From a checkpoint of a small transformer trained on Wikipedia: 18.8M parameters.
MLP neurons of a small language model. Each row is named by its layer, matrix (down: output weights) and neuron, and shows model dimensions 32-287. Each number is 500 + 25 x the weight over its row's rms, rounded and kept within 0 to 999. Numbers have three digits each. A neuron's up and down rows have the sign that makes its largest values positive.
After each neuron's rows, "fires before" lists the tokens most often just after its 100 highest values on Wikipedia text that the model never trained on. A number after a token or word is its count.

L5.down285:486463498485540488472483495482507502467571472502524502495482513514439536491522488516519490511511567582483545517534472502492558501515498434549497490506489462485517488545506549509498546507476536496510525488500520519484490499522530541479502517479510502498521472524465519500529488485481489465505478531487481496480513485508534527482546464511505479514481442410501545495504482484503493460507490475510488499517541491510509478493513485512474484472518483530489491532500494485500505543494495481527482522517519476523554509468527515484487502495481555507490509458552467567504467511523488492512478494498514507500528533465475480471517508507523534509478520490520500478532481482472463457497474531516489532512453538490487455520529520543503540498455535496497522520508482505477518519494496
fires before: " |" 35, "–" 18, ";" 15, "0" 7, "9" 4

L5.down481:490493520495467509478459502501451470485455518471496518502602479534479548507567472530502497484477500513520472488506527484514537471469510463518502490478500519496556469551463502525492449497489485507469475497506502502457510496497501485503537495434463473535444482502448471544489476499500519491450472502437503493546466505474503484559523515472551497516532525481481508495532499477525492515494496478460446498499522468531525528517525540486504464501493526518475506523453458489476513508528466507523462522451539494493529493495495509514495498509518537516459466505455482507487475477515480531522505472497520489502452488477491490475548511502511506516516527492484443473517539468499478475484520497518489493482479505473498455511501492496520542491490510515511490498543507472492478495505481
fires before: "1" 43, "2" 33, "3" 10

L5.down586:470489524452491529547487516508473493479547463531462500482481533523501539519471499490520536558535495524488495511490457491469442443506530495489489502523494520419496500518479501512499530468510502513493471480509498492490469492479491483474468488489523516530503515529501485463516490486500457509500516499543476496501493491480489501498491530511506529517549484489511480456522542467504498479470489514553473481495544523470499543512508523515480491532501486456472505495515524515468469502495498517507502473508481505493522512527512524504552509460515504433508462502457542447514528470476516513509490488516484516494522464491494484490476525474520532467530500492516549493474504497535526529497514526509501500539510454477499502543470500465467492479469519536457501492429472484487451509492475
fires before: "1" 48, "2" 33, "0" 6

L5.down29:528502508474447476531442513495541513523473516493497475496555513517528529485528451493500482491501509490513466485438505488501474474510494508521496457507526514539500498485535519526520486528527507513484473510546447494487505491504495492535509552517478535528511501534472506511500480461507515466514505478496494467495518519513510516494538523531450527498492472511490510496498503549480479483494515506469509474456442524492485472533504531534485530512449499507457467549503518483532495500519519467523487510490510515525475455496531498518483507507562492508506527496517574529484548467512478464512501460499505520502500468500479528511458506490496527488552500515497476474518510522495456519493493473482528480484476522492517513522494551513502428470510444522486496518489472504482524477448523
fires before: "9" 51, "1" 16, "8" 7, "0" 6, "6" 5, "2" 4

L5.down340:526509502478531537506515489522525516498481500503490489497320511471479487515514466526518491486496558530500521497471509469486534501515555536499480506537517477499491508485489460534459487508465482484525502509504471501487511503479530479527515506475519514512484516566500528521487510519504539519531499471498499502511512496465480517521492456513550510482530527466501486489513488464497526488512469513508482473506489513470508533506497481538503481481526502511519502509544512487478486510516474509481474549508525469496476492523510535511511497519506525498484473467478504513506524493507533551533506481513525501484504533472456511478512522486498516499464498482487521501481464541530462484512503461472486494472505495530523494533527491538528492506516515496459475487508505531483508503516515
fires before: "\n" 35, " |" 10, " The" 8, " It" 7, " He" 4

L5.down822:494536505532458490456501473465516540522528513520496464494480509505494464513480530498528508522499482493488468550461520506555482475482502533544523508493466514498457524510493449491534479474506510552467525504445489504522533521516524512506512504506499545516488506475484515506496502485507510459509516485474509507463472463442465514535475536524499495515474522529505500481525495497496509504488471460490487504463519496523545493481521493506513453496475534469509506509478439496515516519504509476512537544499545486477532533490495484519480495504493468525475459496546494464516543567465521499463547535497479453481456505488549478509498503516453486576494501512480490486499521517476495497507522541528501537498511517471509531473519456498512513472514473498467523520499506532543506501532489
fires before: "0" 53, "1" 14, "2" 8, " |" 6, "6" 5

L5.down811:495501522496521503520520530492495503504480529461475485472506533502512512505541529518473470481502451453491492466549511456523526550462494524478487497510497522447521509495524505485449485544515493503483533448515484511504526513478540489516517446500497453477495544471471489510500526494477547489453510530510487465502525513510549514499497476470491536490476502532483503516486484466532496550519498477540502495518500509532507474496491501522516501501533503498532487490493509487528460523552477522467515522515531514483498501513484571441545478450504495492490503497460518457506538502479503506494486477494482528469512515469497480531584517460491499472488490528460469497467454458536491530488490518467525500461468477497492500478519476521500500542489507497517456553516471505491505499428492
fires before: "–" 39, " \"" 11, ")." 8, "\n" 5, ")" 4

L5.down756:484479495507491493491542520503462488491528529459492494520482496490516477504551509505515532550458518520521509498497483515499515523525479512476452555466472527520502521510523510488494511562516537518512480481474506518509526469520531484452529527514561509533462523542515521514487488493520504472506524529512520530485520498488479529502487497555483495456527488515499468478477472515413499484505491494540516493515474480467489459507503513482493487502543457488501494498519508488496486505508435528497515458512493478518499535479512519544530498493513514524511488493525486515525485525500528546493513518487453494494525489491516469511496510490561494530522551483503487438501504481439492508530519496517456523487510475447468504473445517506493495510505466469467476480495517466502521497525504
fires before: "|" 53, "\n" 10, "\"" 4

L5.down529:516509523480479500467477490528514493499488505527455502508473472485509491571452486495504496509511520470502503478479485494490523515493483515544476508534500494509507499508502484494477474535459537522513475507466536528488540498485517518512508500492477537483491525495507445490468449500473508494480493491537482508520501443503474479552474485489533524508478486462547449492480466462513521496494500514500485515494513493484486475513492512481508458529501556543498538502464512503516541522538508476523484467524491514521517524526548457516470483472505493569493480524528492463502477495507543487486502507491519512552515504543472521546545495537532499470526512507494500510468469517492465515521514519526459507490522465452494515480489515504486501466461517529493537457498500483470507519521512
fires before: "0" 40, "8" 9, "7" 9, "5" 8, "1" 7, "9" 7

L5.down601:511537458460515519477473480479506489515493480516460493541529432527482490526475524484523504542495461484490481524513526533535500510517486501461479500512496486494500481452457495492475519492540462529488505493449476478490463530486497480498445482491480475550480527516462475519513525535492502528457524470487447487463516510499467485512503491492507517514506510489479527469516477478495450497522500526517491490511493478553484517482501527487473492511505517522511509511503451490486513485452543493500513521456531474501505511476467495501485489483475511450480494461501500528520525455518540502503475527509465451513501492489524500471480482504492518473468573512450542534556510532480524517537479543497482464520567491511510516487509534486498486529494567515504517486515530464511492504477511
fires before: " of" 50, "." 7, "," 4

L5.down152:541471494463483484475538511470477514476517496526459506521409501488508452515505474531504548520501534527473485504554495497441483494468478477512496503481511493512496511488479498531465497494464507514474452512494492509481454550481545486467519481489466526517511441548508487485480497508480493522507515508489526504515491522474499485450498490536532496501505513509518487509490477455484486502461526502514464544505493531555530475524525465490466484480555500494484459465517520514508501497456477498507503489494484461493509490535437522484488538522476517472526503484530515522502477440473499505487483497504484495514544519524517497500532492538508484474495510517523543477491474461523516508486482448491543524484492493486520490526565512501496498522488499486457482475449473520538481484522509
fires before: "\n" 92, "-" 8

L5.down13:521528468486534459478446465458476507472505497494551478512470503493520482502462509496489466463544459483522481519457465470506473534501478515470488502517512468494479506484505502486504533515486503489478488525573513456494462517486510481490462506534484516473523482505510502542489557507454466530474543473503496540481480475524536562452470527494534513438498518523488490504478502491493458482495495509540478481450536528524502549523525499510483504485525503514508517526473486518491514484508495468508507498490492510497495483488482531484486483486480489502499517466479485509539500474499508450513500466486467504487526513527507465535472480494466467508472544483444452491494532470498462449493461496529497509514556508500489494451494505533517481477509483481498555494498484537465543500493523
fires before: " of" 41, "s" 9, ":" 5

L5.down205:456497514484466532563458489531549529537488485497499514480430522484510486487539499504463510531511489512464498487513494511515486495509538494527541516498491447474494498483511511500477529534530453505502493490527470494544460504478498482498486487527502526526526491475483530454519475470536491500513507495467524547457508508508480500521518521520514526476513493481455487528509494475499509504511505524501524501505465478498459534503518526490530502471511515487510536511488500496500522447509491486492526493493532529539510487530506453518505514529484487479488452490473470511514474491422495487513501542517467471474519503504479504514477480517473507471518497470478454476509482496501496491521521485523465534510535519466490562508492530514542542477541492498502517490519533513469470535522512
fires before: "." 74, "0" 5, " |" 4, "," 4

L5.down584:492520474478526501498491480521466505503546489439512514504444537502525512533466492526524538490481486474531492512518462497541523512490483487484523488486466522495522522506497459524512523549462557471474491495504491455549515521549477489515518505459489480490498455461494496513490480479454535502451503508500443518528517492479484549476483511512509508486503505497524494530511497494526486521501511519502478506499571489461506536495515468481505510471494474493547511459488500485458541518515484473484504489545496491504523517444492502470512544546507493534501531474528493494467502516501498495432512569515510501493446494475450509534499520512526487498504529464547462483485516532486476524482476511494481506523521488528511498506525473461527520513520438460523491533488552489518493508500516
fires before: "0" 19, "1" 16, "2" 14, "4" 13, "6" 8, "7" 7

L5.down123:520521510480474455524535539409517513470502519521473432532505483513545509482521536517517454528498545501511534478451513496474484514476469490499525492517454490486491505478418492499517501508526441519483487536498501479533511495467484494526513480510499500498484500504529511485485451499513499517500481475487447489492516468513514516497499508510520521471486525481512481494524480549532526516495452531521519493483513486535475520529532495544456502525519530497519509513520531511492499478496503479486507491513512476534497455525453562469468473505556487496531514468483536516509502481512533552463494517511534476504507520499510501479560505532545507517498513500523487498553511484513508503501554499530517523486515518502542490465497485527492495509499527518517500512509511523506538461570506
fires before: "s" 96

L5.down292:495559493484504502484491483487483440474510494483512525508470497537492455517523573500481496477512495550518493492524454513528523552547456509506527505509479467534497503507518481555494532517478486503528532495493492505492495493504477500513487501454508515468460473488446493505503508533495535509530505553499492481506509499558493522537484515503508504504509512506557521511550505520521511474505491467491500508498533511518512513473507517479534549541502498527462508459461471487520501488488450504476497505493574471426525521462444515477509503521538508495481538496483502495490511464523470487497510544509465472514443499515503527508531510525509459516480504507459494471549507488513512472501513521467502510466526471479477486530463475496487501475537521459520547519502519516522486493492532
fires before: "1" 30, "2" 22, "3" 13, "9" 5, "6" 5

L5.down33:468544514447510467480487545452499522494460474492491479499519545539550514513519549480508470499507476488493534471495509516491486484498565534458497490525541495504501469489505503498496500484486480441549498531507504494475488477521484541475497547484501481485495504518450495478470496526572520501489486485453502448477476490550522469519538487508498478487503474508550496509481511487512495465474489514472508486511493477455484434471522508483513498497503534517527486524507495464527519513513521535465502490500481500459529475544507492505477524478515506513500500505521501484482508487511522475520559476544500481492514494471520518518491531466517477484471516559496488514492472466509507558497492466498508497468509471495472524501507495523517483514486487532569498539572466491486435472482517
fires before: "|" 82, "\n" 7, "|---|---|---|---" 4

L5.down777:489519509518497451504450511499490486544501499541493495478446507487502501476479469498546505507476508507522490542493532517487533528543530479511490527466497513492506519504503516471514487500528484502538522491517490515504534484485457520478431526492519508526477487459488524491510494529501482525523531481471507498521471562480500492483499475498494542496521472480507521475499527477499519525479468527524531512524475515510493471501482526484512506495499458530521450483506513479529464475461529523482481509466500560485490533545465521526497527488489491526486450530469491510492498471494476536487555517481498481502533464546516472487494540500516506492489488499503457505512533524458563507461585467507510484520491538514502565434506489470490483500491547534469544514501449506526498521547485
fires before: "9" 42, "8" 16, " to" 13, "1" 5, "3" 4

L5.down307:485500503481494484481462503516503513549492467452503483547543487512521521458486495539481510499532520489499495454503489486502427504513484479506523470498479497475494498476490501550505468501488497455538497495505506536473476515473500488485502521457499508511520502471475495501480464471521478506478498501479497518513466535514557503501490514461458495466505514539421545513509573529492519465558490490474468510498509495548534453470466483491467447498459504492485479473494453547481505476470525494505477511502475517499485527502505519496511543503479473477498520511513495482484504501491518485476498511527510481507536499487546496515510529485487500504513503509528477489499447518515497510511510490477506424536478508502505500477460531522459456488470526430559468480558501533474523453488521
fires before: " |" 81, "." 6, "1" 4

L5.down542:491531479495495486530502471484505431477485496504507496514532468516492509507435523447543469489496523511519483525504521474502505513459479432490521508502504479479514504456491491468465508488489492493499548485514511465509522485513436525495523512519475486524486499490516485515475489501517493516535486513483519551531468503505521517542506491511493513540466505512493541511529524482498464495493510486495486518501478483497497539506486534532545525512520478478525527509494560487548503519501456474498527540509501496479494512481526485523443508496459488558543462464503480498572575513500501457508500496464482520456483520510515503498512543541465470564486492523469478513537509513482488495472506519479514490510494508500506460556479501492504449467487536508530531514508530489478530493467509
fires before: "0" 16, "9" 12, "7" 11, "4" 11, "8" 10, "6" 10

L5.down809:521488499493542519474531482509491453481489492465531475481479487532532543487495473522499447482499511466515513448475462521521495538459526540511522471507516490487535530464478514508476524503501539465494504514448466499508524517493508540489523480496467496480517500502538536513535544521544468508477521508514505501487455503486485487540445491555462498526503488515514566490476518480490491481517510492534511455486545509467462480542494490502486471510528501533513499536498520492476492496470508533465476499482534492550495457522513480475449500506496492500479509484435529511506518473455530530476495482532518510493522471488500479500535503522507475463528506461510490478484491513546504508492456488524510461433540504498506473497488478510524494478483487490496436476490574471465542537536483
fires before: "," 51, " he" 5, " of" 5, " in" 4, " the" 4

L5.down389:458496459487491507498496472485545546473546519556484527522506500501492468487481475472553538495493532497506492518496529498466527492545504445518494475490514505535484469494484500481447492477519499519493483504503529489511487519542473518512475511551515487504504493507513456490528507489523507510477511423492462511515549490501544465434506447482451534477504504522461535521522459496525478487446488530517538493484504490503522522525535463517516470522498457501491483502511525520475529494508510482547467471470523496437481499497526545517482483464501512500537433455532525507524553542500462530474496485416472520493542520496509443512490501461531527501500496494453528510522520499476511533503508522502530538514488487491512525497501502524466490501474508479510498519503514502513495482523531
fires before: " the" 41, " War" 7, " " 6, " a" 5, "1" 4

L5.down134:452484540513474542513501515509506477519505500579473503478421491478535499480529503534482523482474476470498533518527517524502514495463482539458513499492489464456530481492461434525490508498477468470508550534484533493525519527527485480456483500505502512495509524493509478497474507470496484520458534501517477506510489553485514540527512475473558491535506481519509520511489477532500506477474504474499486494498538515478468513495457496509494532495517521456545521515492479493486488472460541542510521502508480504485551485457525464528484507491506494492531517483465446438519555507498513484490486526512499552504534491526515456545505467478481490483498483513509522495507471490537520492498472514469489509501515484556509478475509510528538500503503514503498512495548526461486526484525502
fires before: " |" 37, "," 15, "0" 8, "7" 7, "2" 5

L5.down139:543460503512525502494469479557515500487495527477497487504550517524487573493453485495520508523531529541512485485476518517522522507492501432516495473470517520484523493490502473499505530519533465489492485495486508461484498480531503545525461476506488549476525520511509499514520528501515480474462475496556494504529509533537495475499482523482503540492492494526505508460503508528515448488547487495489527476478477489431480482547432493485436539472520487514472521553512487481508513488494542500495513503525500533477535470495457511483457482510462526470533495466468525499501498487499550478498491557497512515446485488515526496478534491518531479487526519491503495499484458471459491481523508521512446508516540524524454498507504530470466528504480496482504513547465506488484486550464506
fires before: "0" 82, " as" 6

L5.down113:528480518487475470518552571459498515536452534515544513570473492509499454492487551519503488523517503537493507476516521511466501511487490494468469473504532464514553504520481492463478507552493486518507469488518487534499491515482482507510477433496516469487493448504485498496524534485493528484524509537484492501457502489497509485508548514527473489446522478486515494494536460521534487494450498532526469485514502519472498461537532484468490510501470455497489500433468497523475502537503511492485511521496509489470503498503494541535499514496507520539529504480505461493502540498488447521485489465492525494492487548476497511528508483521514491541505514469499526524476508494523506500506532527482517479533530524493534456509540482522478489482490494493446447489528504483470475477472512
fires before: "\n" 89, ":" 4

L5.down627:496477490519512523529514508500483475544477496512470491483478489477504470528482481535489497514533541416485507489526478485499463522533506502505497452522497474496474418539556495479474513501479483520501541495485468511544531514516493491457509523514515459508493465522494522452485477509532529473549471434516510474460501467485554443497491525547482505525442541527495461473512479498445507467457526499507449489571486480521513527517542493463492500528453472513531498519519507478506491502520493473503538474489438457517485512493474510470485518503508509489527502527498486525501492486468513539519482528505505516497509477477515473532512500517486473499499494492483513498499477522509475525524457491539487534499533509497521534520520502512489492484480523538518516514470496538475485524504474
fires before: " " 60, "1" 9

L5.down678:468528513532498549512518513478523512530522474487515530473463505512536497491501518502479451524504528504532488505468504471527494520482422502517475476456486462525492542521558476487496438524446483498503549510492525484519548529527519544479521496516480511478467485507495490532524490523513556474509488504551489522492491492515506468510499508504495511479506496521494526452501494456473510513461538477513485497514478543505474496458510485514519525501468529477544521506530536485482523475511531472487498515466493482525430502503520495495486463491526472525470501540515515494461440509499494476448472496545490491504507474468488495512530511493483495515517523475493498523478432518462450512514488529519481530503535491510536527511505477544488457530483511488476520510501503466474515497479531
fires before: " " 82, " \"" 4

L5.down144:515501499494493458519520530502486534521511504521483501479490470509535529489479541449500510483519506457510504495487502533481483524489511528504522526477479525439472494493490535465484531565443475500467486519525496455474532507533505513485503452509539497503488488510485447494505492501467493473489531482509489528478522495474534484484477537481527511479523518497493464530463516504464458496496516535490507473478462507444540459456452501535484520461461512464514500546468460472470522523447547441490481462531492483477496497519499491499502505521503485496528489489523489489488476471494513472503496531508517501505492463501501484509549476482475489552485541510504496499517540507484512475470469502512502503546454531536518498470485491520511480516500496531492506516477488528497457450510494
fires before: " |" 23, "–" 12, " " 11, "9" 10, ";" 8, "8" 4

L5.down464:487473497484539516473512520494514526530478500530531482483430518477481518496535493525475510479503476482481513489497542537510511489485484511489545514484485482510511525528498505488546494485501505443514538484508515481471495492522479499507482462495517516494541507514478486485489512478467491508498484512503483488484501531501448446527507523516499503480530506464513479507479486451490491470531497526517495542489481525480534474529463467486483481542535500475525467520486514538520544523514513504481458514494507501454539526523486518502472468492456494516527509540575508481507540520490532469515483495525471507492478509490446532505502504509479478486483503552508489495501467440494523561504502473537520487472488536492487518515424495485538492545471486468498523494526506528520541464526494
fires before: " " 47, " −" 18, " |" 8, " +" 6, "\n" 6, " —" 4

L5.down632:491493506522504439500497486534535486486502494540481528465550508478471491484451510516473524519492531495458472498501474490519494478499482511500469511483507487504498456506478515478537489522500518483536481490508516472508489502532468526536507480464501506495503504527475570522523507537501495502479526461476498452486528537569471532478521534491519483469538514492539481541480488452501470501530512507498463512522525507498450493500504502484540532445498505537507556479462492498507490500486525519485439484497483517484489496517509469491454501521504524488521525538532509501484502482497479483512512509541479477467470465520479485526528439517449491537487512455483497501476504482424519550556499501522500481502493526476484500545482510521513527492469508473516483455499453449495494464515510
fires before: "|" 81, "\n" 5

L5.down313:498536542510514481481486509548488503476470478470509542503443501500516503538463532496493511546553501542490459504483521524475515530457539532488543497532488482473506502497473547489535461510485546524489498488498477493522504487526499475495458434451497494432458503466451471481533509555513469463523500495445489507475494536488496517502489477517499531541496548488519496507526479498500510515484465439500472513511519545498533500469484488472501524511509494525525505528451514541454489468494536503474463497501483502501495498505492487514487543487530515493552499488515463498495493496474520458444513545507487509488543465458480514505495512476525525498497482479490487535505463502477466516498473489464522508489497502519487510469520453497550479491495547469490467483458518539486516535494512
fires before: "8" 17, "7" 14, "9" 12, "6" 11, "5" 10, "1" 10

L5.down639:520551499497489510481496512505491497504481465489481493507463525517509504481444515490497460487473492481511497489478529526504499498421484484494477498530494492513434530508504492511483529510508500493525469499477487494519522516487480488458504529486509504481569467502516542525494499479575455502500477495520494500502514502517465494496544439528518462470521500506489486500500477488508490507466505451506470518566467503491489540517495508493512509512450512478494492504473495530511510476506448523513507510511467508510546499524507493495517509488475475518511483498520524457505451497491469454527509538531489460486491485527529475535539495458468559481533480529507543487476449515496474516497526471498428480510490517459489523510504503495520517477487474492548519516507503528509443582511537
fires before: "0" 44, "1" 9, " " 7, "9" 6, " |" 6, " UTC" 6

L5.down443:493534570484525503495481469510466500484473497485478507483450510494521512511499502548472506487450507525496510482519487471505506456488530511491495561489506479471511478490482538521499525532517485490515482520518480488487516491490505489490496510476506556512498519513535481493489514474483488494513516475496573451504491495479491489488461483540498508472511476538503498496507539514517485481478544458506469477524476505552489491509469476482524481497530530492549531511456477476522501476508520465493536519520530500485427535477510523528487493492508442527470500468498509506500508489486513484511465458482488479507470545502499495495524491476491471529489473505480494505557498467549489479455480480476542507529525519483475479491489482498535517447559489496449478466483507517525474466501481
fires before: "2" 43, "1" 21, ":" 5, "s" 4

L5.down382:517449502466512487501453509491463476483499503511512503502402498466553498502500513469457492497552482542480508519504519542508518494530520528511430498486505507505532522474514489486515461509479528533501528488562521475497477517502474526490462528497464487511549503478489525522467515520450489456467527509506481477561511504547526475436492516480500494516514494459509466518520523503494494483452470524475539538482516466484539459506438489535499453527514516470492515498536483507476495511523448535493460505480439499494485482497501520447497504460460489490483507506544500488477504515536527501450530513468508492505477530502494471512503487521484496500501495504490497487473525467512491498477493485453527535508522515465510511522469477509520507488540466499522518504508485510485503500535476
fires before: "1" 43, "2" 21, " " 5

L5.down792:496507525520528489483518538447499495464469513540487497494437499460513562526504452469522502540553489507507516496503497483481503483513471551527512514490540479472479490466514491510498494501505529491498468448550454466533499445505505489483483499460507494511490502505491530464507480515506450512490523439485475516501509437468496492479528503539549462460529520486503487464531470508524494490523490511502521503482550475498490483515477458546491479504504486535498502521513470501519499522480465461500493536495468521490454500443486499497532527469505459454514531469511508506496507510515499482485471550507471495429500502493468486486495488523509516518514478562459501529484457477499493520503510486462509447480494488469478482465501515493504516492498525498482463504474557540531539511551517
fires before: "1" 21, "2" 14, "3" 10, "6" 8, "8" 8

L5.down425:473496473456536480488529503520498522512507481486517511508532504548504479525510510477506512510491511492508524529540521485496482476504510501490523488497462491499524499532527514468471491498484538547544561486521510495530509475505514505468494454560483465522466511498505478479478529495544510457501516503434518513494488478465469527559504514478479522519497485463512515533510529492484500503445509494497531467518531505530551525497498511504494519471530491492540489537482486524486468467460464470549534522520529490512507479476495518485475555544509471545508458485484534494487525531519541461469529525443483510513503492483525487526497515528502440503476506489484490457511537535465496487460519539515543499471506486488484528494494443482468488547507463495489494516480510523559514491534482
fires before: "2" 22, "1" 16, "3" 16, "0" 13, "4" 11

L5.down335:503496507495536522440481490470511459509526493535481477478367515535494507486517502478480556495513516509478512481476511483472492544493507498522462515525490514500462492509496482496525521510471508530486486491483529505520491495515536476532495514547513507503467487493545535508472514425496476513474498520476507478545488499503521496502472525467514465502480494454509498510500552469520527493511477486496516535492491465527475530502504525501510479499484523460536464518528457496509504531520491488555499453529494498496486481487505553540510480492492505473487481532491492476523489500561512535470531494473459537493499490501506507452478532472455526493518532538494499478486478468501505518517519488495516505527529538462503527512533473499469531530485524522490481533495538445527529463508480
fires before: "-" 80, "\n" 16

L5.down667:520511488517449473496471519501471497457522522527537523519470524480455480449513447488523499476492516546512484518506525492478516499558548520548540507489500474501472520516529514519486477505526482473479515514461571549478499504536533530524532532548506542501451491488528487491539497489511486481492485478522471517462562489474527502501516499500485522532510530491511484504487488498521489518464497519512490515504544489500518472556489477497505518508440507511508498536441494522505536506501492513493524495510464526488543505505498484482507551479451510481524545483479526481481528523515480492526513519515554499485475497516509547535532496499479464513490508521464492507539533505501510465513512481502476492470514517417544506488525437483476510491462489480494526495488514493473507462488530
fires before: " " 91

L5.down589:475522510541469496506509492529548499515512501523506498476378457537531432518515462490472486505528478504530506467559529470457484496502510549510521482512488507517525531511509511506479510506461505537528499491466531548539516466484533490464528491502534500494486490519524531474515479514508527499495521523498453540512547500533533508492544474465494522503490521518555481480453473512489508548531480496485497526505491487522499483500490499505463503544522475504546502497533490484477506511486539489519510506509505477469508529527508521493496502494490506511554543486498515499481486512446492500542526502541509506481484505441497492475490519535500491502500499526515477472538492517505478497499494517514485498484523464496548471510485442496515478469514469549510492526440500547506509482485454
fires before: "-" 75, " " 12, "\n" 9

L5.down509:454520509521503497505525485481537475480532472523464508499413529508524497534475505499444528492474512512492452491483490483540483486454484453526504518478531471478454517529450525512519502499505512505486463537555520503499494526493515508497446494455520491449525504546485520501506498560488535495501538490531444532488476495525516510484491518529514499505522510501490500517525490511472517517517459528521508515497496483507517488526474511504479526520477501536500499518528525456541472472508497525508505469500469500522479494483527504516523506502487489446508488505484458509480512539468483484496563503513512477507518516552472490522541486522490450498505504527489478470478473462555512476507498518519549483456517500524455549527568470460465548489504506496513546520506506453555481500565490
fires before: "1" 23, "2" 18, "," 8, "3" 6, "6" 6, "0" 4

L5.down215:492457511519510528487514510526505477531510509484522525493421471530488503492513491532490476524483461499513531506519496492459451534512486480519490512521485511506500521434502525491550540502496496533521448476524522507496483487474448512501532479500442532515494473504518519500465509485502452472456505484413486495510533505502513483508459506521538519466443511503511495484492536491490503483522511504513522498499470495489511498499503491520500502535481487479522510501473505494458494522513453493494518469512493511551489491482549518461482512469513492485494488506524519423540492510468482511506501485517492489502523516529510528507557494515454476505460530545550516528494452474471488484507480511528500486457512528495503496486469506517488474506462505492509483479464499490545515507489506
fires before: " in" 38, " as" 8, " on" 7, " at" 6, "," 4

L5.down470:474518481461536480544509497518531499514528510513508510560443505492509514501501517509482489499465508527538540539479504475499487497536508529548484511505477479480528485540491498446502543494451494507506458474498513479506520480516491479522484496509479489505477499434479509511474502507508481527502475485525511504489483457506476514485498514481472533516488505549505468502505482493488534509528491493528543504469506476502510555511533580491507529498491439536489489480523514521480496518509453523462493526501470498528479495510525507512538509556458492506496485494462479479536513498515500523485518523520486487493495472548499515453435488497530496484477535513531507504450477476484509507524432555475533526459476457487486514468541501465485460515516509522499471499501479454506490478475529
fires before: "\n" 26, "0" 14, "|" 14, " |" 7

L5.down317:498477495518481498482465495506503480474524486490519517535435454491496488561491463506535495471493538537468513485483504524497484510493546479528513496482506538463496484530499487493470469500489467501485529494506500478520498460524518463538535430469515500452510537493469502496488504491493520517478488490487487535511500496472455501467478506507493470484519488471492452509502521511541502509481507512476475524528504514488494536485471479512489513517493517520497545489508533499532488545509482531515470504556531492523506494501511467486517507470510483493509476493517538563478516474501445520507507514462522482524502500518482518542469444461553497494525487471513452555509518466476506490505497474491520509496529487536474526515442504431477525484510529458488485536510517476547486532515527
fires before: "s" 96

L5.down43:481506532519476482503521459518459516505514464505484448471529458490505503518499499525490545493510477490539552506540507493488530477461495491489482506531448521509469510511521523477547486527504482503511513546531524509533525512481487467483471506479502492536457493493483512498520512480539540505543466542533495495524498493485509494490465501503471502456526531489561448504513505501536510505541532485510451499481467516492501533493487492465514517491495542488500496480521491503498560488497490512449491451461487507498487491519474502474550517499494456572513469508462534455526506517539480504515493514475523531511528514464458511473508497506522523460498505526509523489524478504504525477548529483506459459489476500499516516524511509443526514456464483534473508505499534493511514534498464
fires before: "1" 23, "2" 14, "0" 10, "3" 9, "4" 7, "\n" 4

L5.down3:515505482450512510496506505455534492494549508512486518551361520501542497484517515551506425533522485504496521492534482454525497486482475536467514533498485457486520467496474451498477452500520455481516518508523562531515504525553529462515556514496505508499509506482493502535486502516490491509508488500512548479520506497452492468495511488553498485516491497515538528517490491492513466527489527512478504492562503467483517522453487499528531491489496505522523509466530491464498515470522508500490537520521517498490529473484518485524529500499550500519529499496485482518503532500510492498507497527491482478494478512525492474565475494498533495505455487510498463474493473510502530469520529525466499518449490500497542473478481498507541506481506473494476501471486505517504505531506541
fires before: "0" 42, "1" 14, "2" 11, "4" 7, "6" 6, "5" 6

L5.down66:453491506530479463477473503517491491536535471452489461520477522488541517503508485542584506497466498502520494495538480483522501483468495506510553525497488468424540503516466458489488514530492503480490510510474518482531538500495524497468523500503511490439495458468508512503456483529498480510519529529503531517535505482471506470528460442509513513520516482505513518524519476475506505539518509451492494517535507500509524486511487478499504527523511454462504488476513485529443519469507490493491519488504514504462491553476554490484509503489492468489478523483515479450486495511472536473450512517498531503466431491506470495478461451496505472506523484476514478528505494540542488505514505535485451534542499484524480489465515503490506551482517521501514493511480524491517456517546497
fires before: "0" 50, "1" 15, "2" 8, " |" 6, "4" 4, "nd" 4

L5.down683:466523498524542477481465480496476516511489483505452484492501477508506512464499453456512478511506524536459493512518474434475456477517491500480506507495539523486451473507505493505485444503528522491485491495508508509495515517473499452487480502491496520474540503507509520544522487523536533521537463495476473509517505462491468450516453492453487496512491529470450496575490456474517509491489499510498533510509457469535536534528497486468459483489516462531497425495527506553505480506480510469464487480518473492502499486494510499488484492481494521544504443503495536535526494525532468492483560543463492490492504504471517503474473497509497510489503498515527466454507498447502497485482513523507468479495518518490469498504494440512480453483465515499521470500503537537539473489497474
fires before: "9" 16, "3" 13, "6" 13, "4" 11, "2" 11, "1" 10